Weights of a small GPT-style language model, trained from scratch on English Wikipedia.
Size: 12 layers, 2 heads of 64 (1 for keys and values), vocabulary 8192, 8.16M parameters.
Architecture: RMSNorm before each block, rotary positions, untied embeddings, normalized queries and keys.
Training: a variant of Muon for these matrices, 224M tokens, 6827 steps.
MLP neurons of a small language model. Each row is named by its layer, matrix (gate and up: input weights) and neuron, and shows model dimensions 0-159. Each number is 500 + 50 x the weight over its row's rms, rounded and kept within 0 to 999. Numbers have three digits each. A neuron's up and down rows have the sign that makes its largest values positive.
After each neuron's rows, "fires on" lists the tokens most often at its 100 highest values on Wikipedia text that the model never trained on. A number after a token or word is its count.

L2.gate193:537552490491463448497552454478499406454466411491547527512445489579449460492466417450501458520580554383517518544548475550535481580538466434494508413481526485417588468564536501461548502444528486534473418459626502552502536536472463557528452557499510523524467461501569427494484574416433525581459548553588532418537582525503590538479511467527467438505494463575530495488575434481473474476500551533465585509447479437404566461541489529485466516450422492391440517428619463557432509466599514
L2.up193:548468498483509503566510524472508456494462542470573444500441514444373524545401532485493448554539561442503454517598538469505466562550545520424504408519437468494543563541391582496530481461480425491532512395538585531473525455603581458411525397538522447442432494553452412554593511495440481499546547475542604466498538464588483529515584510479413537528465489449440495421508432555487439524472489518551509442427603555553483531535484416527503487477404547510546520486469500525502513410555481
fires on: "in" 22, "x" 9, "ri" 9, "s" 8, " in" 6, "at" 6

L3.gate769:551502601471510474383449434495472437511448538574504511505502488475521535475470586508507448579567468401531449528496539601480463456512483549551585564509472587513500452487446434531522479427426542565542444479504489465587499463454467532507582422496530526405410503592539537495466430429504562549460554570452555493562521512575485524476444497500431536481420547470477549404429495491466519499462550447502454515469602487470511542592440506447584493572446507384455495546482474575427541430526579
L3.up769:570496496553437497598510573426524486413477511509446518466545644542534510449523530387581438459485492490469536427494504496541437534494489462548491444509449422541421542511495550585463535544490544435449420510480464442452427453540560512447410410525436532386473504491473473461526527434497396555503599465535530451494559459528516535562540513456426499554454506552465515498550592579484627530493514513541520500492545481536513491580577542500562518505517521583466565421454536542454400452475562
fires on: "." 22, " in" 20, "'" 12, "b" 7, "in" 5, "n" 4

L5.gate638:520536345460475535467458551538493477567449476528488534468507454459458453413506510522475632457526469539413511491477523439544514467531466372516583402449468494451560521434518509547492546578527579518514466460504541493508504361500541530522503485612551514449471509407474552458485445440428564461538505517492528437465517579551543523521528547532506447481517622590541468483500569521549490406461434439414512465438508493564490550519493584467499417471564551485508553403498504515578463412519547
L5.up638:550519521499594490450509535487518442455502540563478560594478528512522506546517421481445495567515451512563607422525495426397555622525430436467494408414517444553540537570476506484476534525477524514602484461524490625536525467503526436457536469382537455522498379402456504467528415493505590453452482393511601421432550491438507454502466470520437435555525511553472463523497468550513502479476431581480481545494504530520405485477466528502447433499582565480514547505492439508480447467563563
fires on: "i" 25, "h" 10, "ga" 8, "um" 6, "ut" 5

L5.gate736:471525609496544533395455495456457531464388589486464512545591472466502487554557513456468543589497551655552527556474490582368628477472649494548547497545560578501508509400517502497473447464524441576489579497489516533469479472542421533499488575392568514497512495549501562462516538581538485562434460479489397412515566461531438460508518496515484504465555498504508513543489436520569538552522496482522479524503471532529595529486488394528518443512490506514482526537438537417522477505547467
L5.up736:519540445475531493500457574532411489502534570580531557494464465510464471522576570646492508533520469480512660355447479507401430497387463507467553598525570579518522543454468546493556451581563519506437464505562548483502590523448487566497498539471534466487514523583519451517451483502467553540512528529439446407514511478474561437478484488548423535571581487463534513562482401542482542470546593552481517464541453557575449519392532495553571508499555498525508508536474512519500468440582462
fires on: ")" 35, ");" 27, ":" 24, "):" 6

L8.gate307:633597421434476545557431518475538496352482431428511430506454567500457522517462473560509558549521447549542505495451482466488477444474532504415449521451541492449495516497426540406413580491500537465494426478489506470468560496444538495454415511475487487469618484453494447492417546510529535624508507475530520599535533506498492422425450422511478461473568490418441507591503434497458566580539567515515410528532497527464607484395536530491507446572523403470526471510563494498567530514504497
L8.up307:446482496490469546476542520467499472583492458418450428499423469563534511456482442503405548545517590506431430542506575492541472473578599409587482572517518455465510512484505492446443554520461499542495520435483501474497492491483517595506492478516456500526576517470436587582458552479524588648357507544448468421453538584483551513493468470513568486520470547560472517556540487507446465551431537465467502556446483494502588451477447555474553510530523356480463515464494579639494485599529447
fires on: "\n" 35, "-" 14, "==" 10, " was" 8

L3.gate123:512463491442506479473553520517507530460417466510632440429402524402501544552374482526531479541484539504540592455466524496494428478548473514407468504508412509522479548488472421555597550571466423433493525474619530463440431475520441486531428510559475459485495583502551449553507434465470512510487600475501567469472500564469514463534525437493549578534513583441565472480512524584486466408562461513538544436496475470542532513664411495464542593516393542454514473491523488468462453475495526
L3.up123:482630571525479512430490454481544483446460520435460508534546445524424500542443562475502454499481522531531422499397517442384494535570517462539504521518457478479460444412427463524462506597470502553607550417580523457471545543512540499500461535554463506437456425446471516469436580488539542477476592536535458485559469586518513582478495529340494528552519488509533502459519418608451592582485516496593590533473483463472534471522434447556501489547459393470522411486473526476567526488443461
fires on: "---|---|---|---|" 42, "|---|---|" 10, "|---|" 10, "|---|---|---|" 4, "g" 4

L3.gate775:491627570552551453549410572530480422429452493492532481344511520452499523418555559477531518542495551434506481546481547471501435420445556523509583513532481538493566535545490537553517528507584524535501454463498560414476473505565437476550520429496509482451540431527467506550442469472531530523573515498476508543487497644544457408516484442455552448493535415460478485438450487491534495417403496439477354457531582494554455492512474451568423505439515518527487455583467450541478532430409565
L3.up775:485422498458482554487508478511484490520497364527570514484486536496542502540549526453440426567609502534501508441469508493476513480382518474480517517546516510581449470448466434465496486476532521606491576449532456547487458511517481550607483489430477504509455481591524463570560625546543601469641525471548516456541559456429618617616514546439559504491462471528419518470536470507497545496525467440530388547575457468515471430537469514530407455575556511501515506517464497536500547516456396
fires on: "t" 17, "in" 12, " as" 12, "ic" 8, "ir" 8, "an" 7

L8.gate766:485475444547563465501519493504366525451513561433497577485585399400497449495436568515564502548601399492520534494558487605493560488489529424501509499460535527428520490436413534462513469520503532528515584493515523460542416460373472590550529498513527554500534491581478466459432445430476528535474465558469460473474497554437503446456459415480466482447495600446638534467521484412538521525501537554486522498462492489463495529568577430573462491573505392531397468444505504499531515484593468
L8.up766:451519449484474448408448597453471528519526604459523580493562576447560489488523488534506479566527475544442594400408480513571568512571498555533558439461479510398477474526480534393538461584448507586517552504570489489455566484430512457494549567543536482474523583488482489426526468395419481475375480558545482534468460535545498494449476415513450424428539561466548539515526407511583488500513494501471467435556518503578424504542520499518360433504543470438457477465462502497414487499515471
fires on: "|" 30, ");" 22, ":" 13, ";" 12, " |" 8, "-" 4

L2.gate425:554573465525446527430470463441441476491494409549506470491494492498462458460583480500492412476433571555504499381497481472486472511540454580516462402527471539458496512396374415538471394483472535422425390405534488567469480467557462513575497464510410500487475547467575557465487509470530546524455479490527473482495530564462577436508538483600441541544513474462547446493495431506560475491458466539564447476452547613531576514452393477477576470497447649487505518545457438521461437471516493
L2.up425:536478525532535517516492480481431576388493500518476474486504487413394486480523508415434510505438534502474458392536499421458497501583451546502410445550472402459512561399418478544401503449399500462545375474493524486467525442504458528561512370516440488427533505488568504527473484485514476586527552459541457426442466554424588484506535460526463588463523606486507490549475483525505494495460524545573483477520486602458495538470524576499570567550396530433549452552474429545547428450527514
fires on: " Ba" 20, "al" 17, " Wa" 13, "a" 12, " Da" 9, ")" 5

L7.gate249:466494503486512557428577580525497452445474480458588499535501576512386517532411523530495559536505444524494570529491569531499475458544485504529471553469486397484404518529534532491429581441469439521611369494489522397424568546447457488512556498521511514517510502537472487489435536498466506481470452545491507522480380502373442566498561556432457525473469511446571403469468440515477570455505564456552533488531471467505493388478547513491500538511566528369545596548550508532495489493581632
L7.up249:571476437530512608557548544437588517453506579459494419489512537561494487449448539503380503433524550603524421470478489448505480526533545529598473556513537504480532540493478629549479521385446413536531393518490505505534468497438526487484447551459472537417547543413544559524497527571546457566460442525501547439380470472480456501455461475487565468494499520547418569565540497583528517458460472520521650448404486524478479473459534463490468504460537501472439534454540493525610494493527590
fires on: " " 52, " re" 14, "-" 10, "2" 10, "\n" 8

L5.gate144:464471543551481420489505576582452471481504524416494465523515522465498492539495472530444552556515391471524432526516527525557525486559585547497460535571467481604566426434570540453498524510543556534569552490501519528548518473610456458384543425489468500534515558554462477543556454573536426449455518510551453475444483504489477523533504477524538503514598522607450465522558360477416520545419497451478535449469473479543384470563424520535381487474589490499432460561447550458423458580475429
L5.up144:573389562480585501408541411498561489441467642532455505458520524501483494567461573452425509506424485501490468606472514548522516503597486526514517505442395420532458448430502495464498493573533480497461581526427424450546572494504501595506541564457484513466477405555553543531531485530512529599527481492584489572491486598476507444490509428499481456534537421462566497481457487520553494460498551488549515516430530479458440409508538402471474455539581485464594485536555539383440511461496584
fires on: "===" 21, " by" 14, " from" 13, "==" 13, " at" 6

L5.gate668:507531560626503476498429456485511553455500499501545558462443420506526483538443456526491561415518489546473533541561439501505505478490588552539449444575515498481529536545423536474502572576575543382471562433565539562481447457550492514510490471529587533582428522496564466430474515547428577535537489485582506426501594460401502568528558594467574437579441555532432508492470546430487463543439463575410452545506510588494463552516489467527381499447558507425482483540563551513516482417538501
L5.up668:467524514465495518587525471498625542503393549464501503534504494382501483537572352470514519529500551600570538550517572520520510483460599468457462474416524442532428532594453476503470466483485569533463480476484442520426412612549389540575514512514589460455463465600457451418400532497476508499521431551466500450556525497448427544539466450463577486558485503479524503473542521541501462529469510547507437600502477439585544495428556519527628497558483496512553564526495475456471505453504547
fires on: "1" 43, "2" 18, "3" 7, " in" 7

L8.gate378:543526416572519391494511649567552400394508454568592480531456493440462436565448506448488533448496554464574492474505562474465468458405418548522558476514525418487464545518412541553398516515490444495499526498424510577441446591514543528506453513537609569456570546476470605559568486477447456566499471500529474572531482563509409527559486489449542562466481544517495567447588470505456470482509548456462555502556515462492526403461512451442478498459502542463553416526490461505511447495519555
L8.up378:592464492576546492576583473459496390490508374447543453503487476577468495461511477452426514504481469554578542462528447511433478459519463459569529440497571570491521557552458457567560409490454566496467505514479488477443551442551515556461474409564405514453573542521525587499472506641416426483534453596489594520491535578470505559514409549525518512555511507463501568449590507445495499551451565528505535498475557475534494518398428495569438542540444455455493489541501547553552453455523581
fires on: " re" 19, "\n" 15, " he" 12, " Re" 10, " at" 7, " dis" 7

L8.gate301:553487470416505600604509601547610552533487518525423554456563451439544440428502534504524472424573584417527494506512498472459545513467519571514555462548557482458532551559488480460420514484481526539534446468590490552501439449492410542547528501434528534441583527508479456490542520477492486517424444590487482547414557511478457547500560408396547546523464496541526514436515505528489594463471597436450514552555434560483497404554562517578497487419488381492483464521423443498462591496498520
L8.up301:519594484436519479538439516493514442427526475515450534445572523475466549584510459473466472573518593522507532479507532463578507442331571413457522437531510558432498500612485527466568469536532491627524485480389570484416507514428503493462387453450502471480563435469443511501470489508501453514443570582614580438407515486495474466441469410553473502538524526499524526568498520482457582476578490505512425598537540434448511403554506490438489545557485447576503500494472491495501490532548513
fires on: " as" 44, "1" 13, "s" 6, "2" 5, "9" 5

L5.gate793:497532572537486414443480589533513542509482527519537539420538483472459463485465502498530516429485572460436537609433459512500489436536494437475481472518491491531581502517393549572627444520505454531418460447564521566450437468496422508595483489495488553496511490579531527564520469475516480548579513670537559461510518455469501539645502565429593532560497478535504507538460533589478570405523499489466426564498541514483466465587470414600486490532473480502530475508486554383435528560519471
L5.up793:429493445431483575522520535569420453489428429445473540383479477471464523447559479494468459476520562580518472548383589472493494536460399401454530489390512442467489458585572520475443522458490504620495510476562516547481619433615534472482500501495557477471470507443491565634475469518458506500508447465529538483491519556490544485578510564461527506579427472514516470493564506496567496426529521503408406517463516548495574481503490447487514541457422465599556593535465591478508535516476521
fires on: "1" 27, "3" 15, "6" 11, "2" 9, ":" 7, "5" 5

L3.gate285:595541523392418459458499517570533482440510518475529476495450484525500571542490528481513534447483451441562420537462435513586485487478491523508536459499476468521490500533527483513472500536544613378583509434497508500525473564601489528537514415484492466481509503453600482662559485575520435558533544578543508533502620448481472524570539472370458510446544443464451471438536510504445565519452494406467486458547470435510404533534531438538339407509480511494437496497467508496577452526475472
L3.up285:505482467532450582519583542575423498509548527552472573563524502474435509548446490505470506531502567548517386483453523493445591521521457457431568533576494556558484404509559621462539554547577501554525492513447630415477484431503502505482483485493501414444541492579516499505582474547560515535545568403460447559425519558476499566458481464439518497428539486473541497458536516485480534428493404518487555477423528505465494474492669476495453413495431518504609519520499497495527395515461583
fires on: "==" 43, "===" 38, " ===" 14, "====" 4

L8.gate481:521565463508480511512426669552589397500520448515538564483490481488461541487443517458527440495547495505474510467522592509457556495583528560572449453404570537538499504472450473542431509539511450545465476493610488484479509516463470569469490505518527521502455483522563496463497534516482493540500474498510487451415441526488489560431468502381456486503467362533466447473588485453451525466544497438488605445495526474522446610598482475504383426542510425495543627538562572564528465499584596
L8.up481:433442566505585500535475620434490478518538615447392569510539541457458501510515544473482489548577546558489528464462573534534456570520458444509558506465420562442469468528446559485525504514503505554549497526563587480470411480466497466435497454454503496475510444457480463588532523486436460413516456494510505496417413523457494493476430535434491499578476571543497498400465453569482525493479568535519560491530515390534525395431388521537489514522508451329600527511506528470523507463392556
fires on: " re" 33, " " 11, " as" 9, "-" 9, "," 7, " Re" 7

L7.gate18:507512447526579462481515469531454422523498445588501464456506486485506418461421449460433551459419544512570491454472500368463543471533500541511483528527445530498594400500495514546470498469423506515477520424547417568539601395561563432491544398494639628519431511498447528494585465491522463545473531521492553473600521561489471455494457556448479596439470581469557485540568538468468501501522480471477520455502512495468551608527456505483448566521501547520484519478449419452452465507371444
L7.up18:478471459542588512448495587477512459466507472490464558484410432444548467471553499488472480486500444453541451448491611434487508472544448571506531439544521499439509548478482568516432494531424567446530558453594600498565557522489540465564648485451489405522467478470518434497527466461457481493509536445506540468437530425542503461561472579452473518463501536548608498565385488365534548569439432453462452494488497465375489491423413515551481473564470524475471454471460505457491423452485385
fires on: " A" 20, " Ba" 8, "um" 8, "ed" 6, "i" 5, "a" 5